From a checkpoint of a small transformer trained on Wikipedia: vocabulary 615, tied embeddings.
MLP neurons of a small language model. Each row is named by its layer, matrix (up: input weights) and neuron, and shows model dimensions 0-95. Each number is 500 + 40 x the weight over its row's rms, rounded and kept within 0 to 999. Numbers have three digits each.
After each neuron's rows, "fires on" lists the tokens most often at its 100 highest values on Wikipedia text that the model never trained on.

L5.up155:476465492476480509426499545405601565592477515498542546500544546552543528559473499531486480502525500504456500518552473504512482548471519525546468540506527493531465534540475566463448463519520525419420468550486512538499492553483555548555475535479530434473499485507495534474425512466494543431
fires on: "uc", " Un", "o", "S", " S", " It"

L5.up497:495542491542513497458472491516444571511548532435464519505521531426508499524545504458522550438497489465497489502456542521445555544518549476492527509471569420453530527479511492483438441463479520541461555514417586550556559485543573504509536499513591535504554517520455486503544476405488444493
fires on: " p", "l", " m", "ur", "ud", " res"

L5.up869:534612502537505547516458461452463481548498450500527493522485500513502566455462520465464469539474469532496550413506545529490463484489520479501450512494488514544463442517459557538518482556472589501513531537512593473513525519522443519491460494486520461489430446491576488531521528486474542519
fires on: "===", "t", " (", "==", "ount", "et"

L5.up512:527497501502501494515488512502518480514538454488461500539521469495473514529455505456436511546526504513468595452500507533530562564552482527465499523445469460478500499462573605508449532545505521527473517486477564538431510513451551468529506509506604508507491425460536522550473448415584540573
fires on: "il", " |", "ic", "h", "an"

L5.up1096:456519459497562519517509562486542525529486553456527559491541506439487469518524472404528512510499446536416505532488477516565453533523582509575525476471424496486511449493510455510552535500524511500509479519532538478473458551488493513532522396462561529505491545520500474431424485446572443498
fires on: "el", "at", "h", "al", ":"

L5.up527:475567536444520496444464495507492515475536487517499559474531490573458475507600470522474482529459494460554551509472474500483513493540499482438543415478487474513484518566422485524539494529398581536555444463547506426537480485570488508526478551504522457506473471554547582502432543472440450487
fires on: " a", " ", "c", "0", "m"

L5.up581:494485520588469498455510509504444560547567478494437474406428434486576577486567519527545527474528421478504503453440532491552521463470494494494476489460501442508486493488485474499471437445457479461422510539464534441543509557495580492402504532498491540520480510508513480441552468505480519501
fires on: " A", " C", " R", " r", " o", " p"

L5.up520:450516524568477457524545459456462476570479411540505449514516502427495441431547511417485543472544502483482537444532519484587576507558540492478552526490493494468551540543414505463526511433477531576535489562492495480495484467471445519487525413466543487482497441493566483581520535505548534490
fires on: "ic", "il", "al", "ra", "u", "ou"

L5.up948:511517516546506413511510491518455492437533556429588496483520445521596507475494500551535480501487464472461481488505467513471512546491492518497490525555515471519479480433485513509561528523488462535506484453453493502509546453475533557598532545437492467621490481475484453424493550505507487468
fires on: "ong", "ain", "e", "ar", "in", "k"

L5.up390:564454528470504479522557495406516479532474465479452514541448445431542534485470507503543438496492520487538480513446548512492442491464526508510502451476462569487568462502438479504471524517532509484490475524552546492505583552475481584502460570444392547551559476516503473526586455481473473552
fires on: "or", "st", "oc", "en", "end", "un"

L5.up37:554467466546449502494536485585461472486589530561557546489505552552424549516477484548522502455440493476494511553507492495519465533455521565423473442480396519466514592518516434477532534520464470532498584526474575489465528465491444530475516441427489478545437500493499509539524462508476574540
fires on: ".", "ph", "v", "h", "is", "["

L5.up1145:497455555531504531550560529547431498498463541568569495497576441511532478451544438585501533421441463534491524504605517522545479479481476468498524481540475504494458499527479507552460464432425492520529486474495525464517506483499489544471474425472489511590529495456475579474581552423458466536
fires on: "st", " the", " (", "\n", ":", " of"

L5.up926:492485555527472440465492522525498537515491544506535548502507524563485484463548497515466569536541484540484564434530431542517508556498481462477498499505481506492507452507490554510414513536477564488532457449517512554494477437477461454518529483581465489413473517549508518479554411498434530481
fires on: " in", "ol", "om", " ex", "s"

L5.up29:487508516491523540438527510473562515493512450548529501569512555498435503528439501460447568488498458552565509491486474512533465499543454500424479474489517543550482548489476533502462505514456460524553458514410543574445541528496446494517570498556425444472483538583522462586458457406503507470
fires on: "if", "ic", "ap", " was", "im"

L5.up271:490456516529544517479532503539428543460505512555497491448591528506524477383510506532549523505493488498426501430481483501447515490537518536549522567547568417516489508522422515442495458516382519521483482504562471522504485457506455513565507515498489482443515550434409528533516505495511516514
fires on: ",", " o", " an", "ro", " it"

L5.up199:511545479413501478571525499490527457462474540512517542513481456489520521469417531577489524495487517528511461502525455471497411561506513488491494471576506534538519506479539498531505503510450483465467533458524465503462553511526462504484473547518540568500447447475481475520496469432521460433
fires on: " ", " d", " v", " w"

L5.up7:438454529548554512453521448462508565537565537525531516395531588502507467512440513494501574468494418458487447510497528555506521475541528467543490435493575521413457468500516531484513541560521427518568423547491535466524491494555452467519522534456491545573495565553505553453507494526490427476
fires on: "k", "d", "ist", "iz", "or", "ong"

L5.up558:520534451456548452569530507477489514533548520482476509526582496438590497521538476535496440412418494477522494485519526563537489404471466482494510507539488569517567501470567479554475524542472415459535512453559426518434527535492444511526473531561444479477526472422526536468489508453531458505
fires on: " |\n", "A", "o", " A", "-", " "

L5.up113:484509521496462476496529536519510549592517529573474509475499463433533573504436481524482532550449413501598421482449495462448558507547482473584471392505435493427537475545480524542482424534424484528514440516482495545526517548496452510513513539507502473445486555573540389505509526538536458518
fires on: "m", "r", "c", "le", "it", "ph"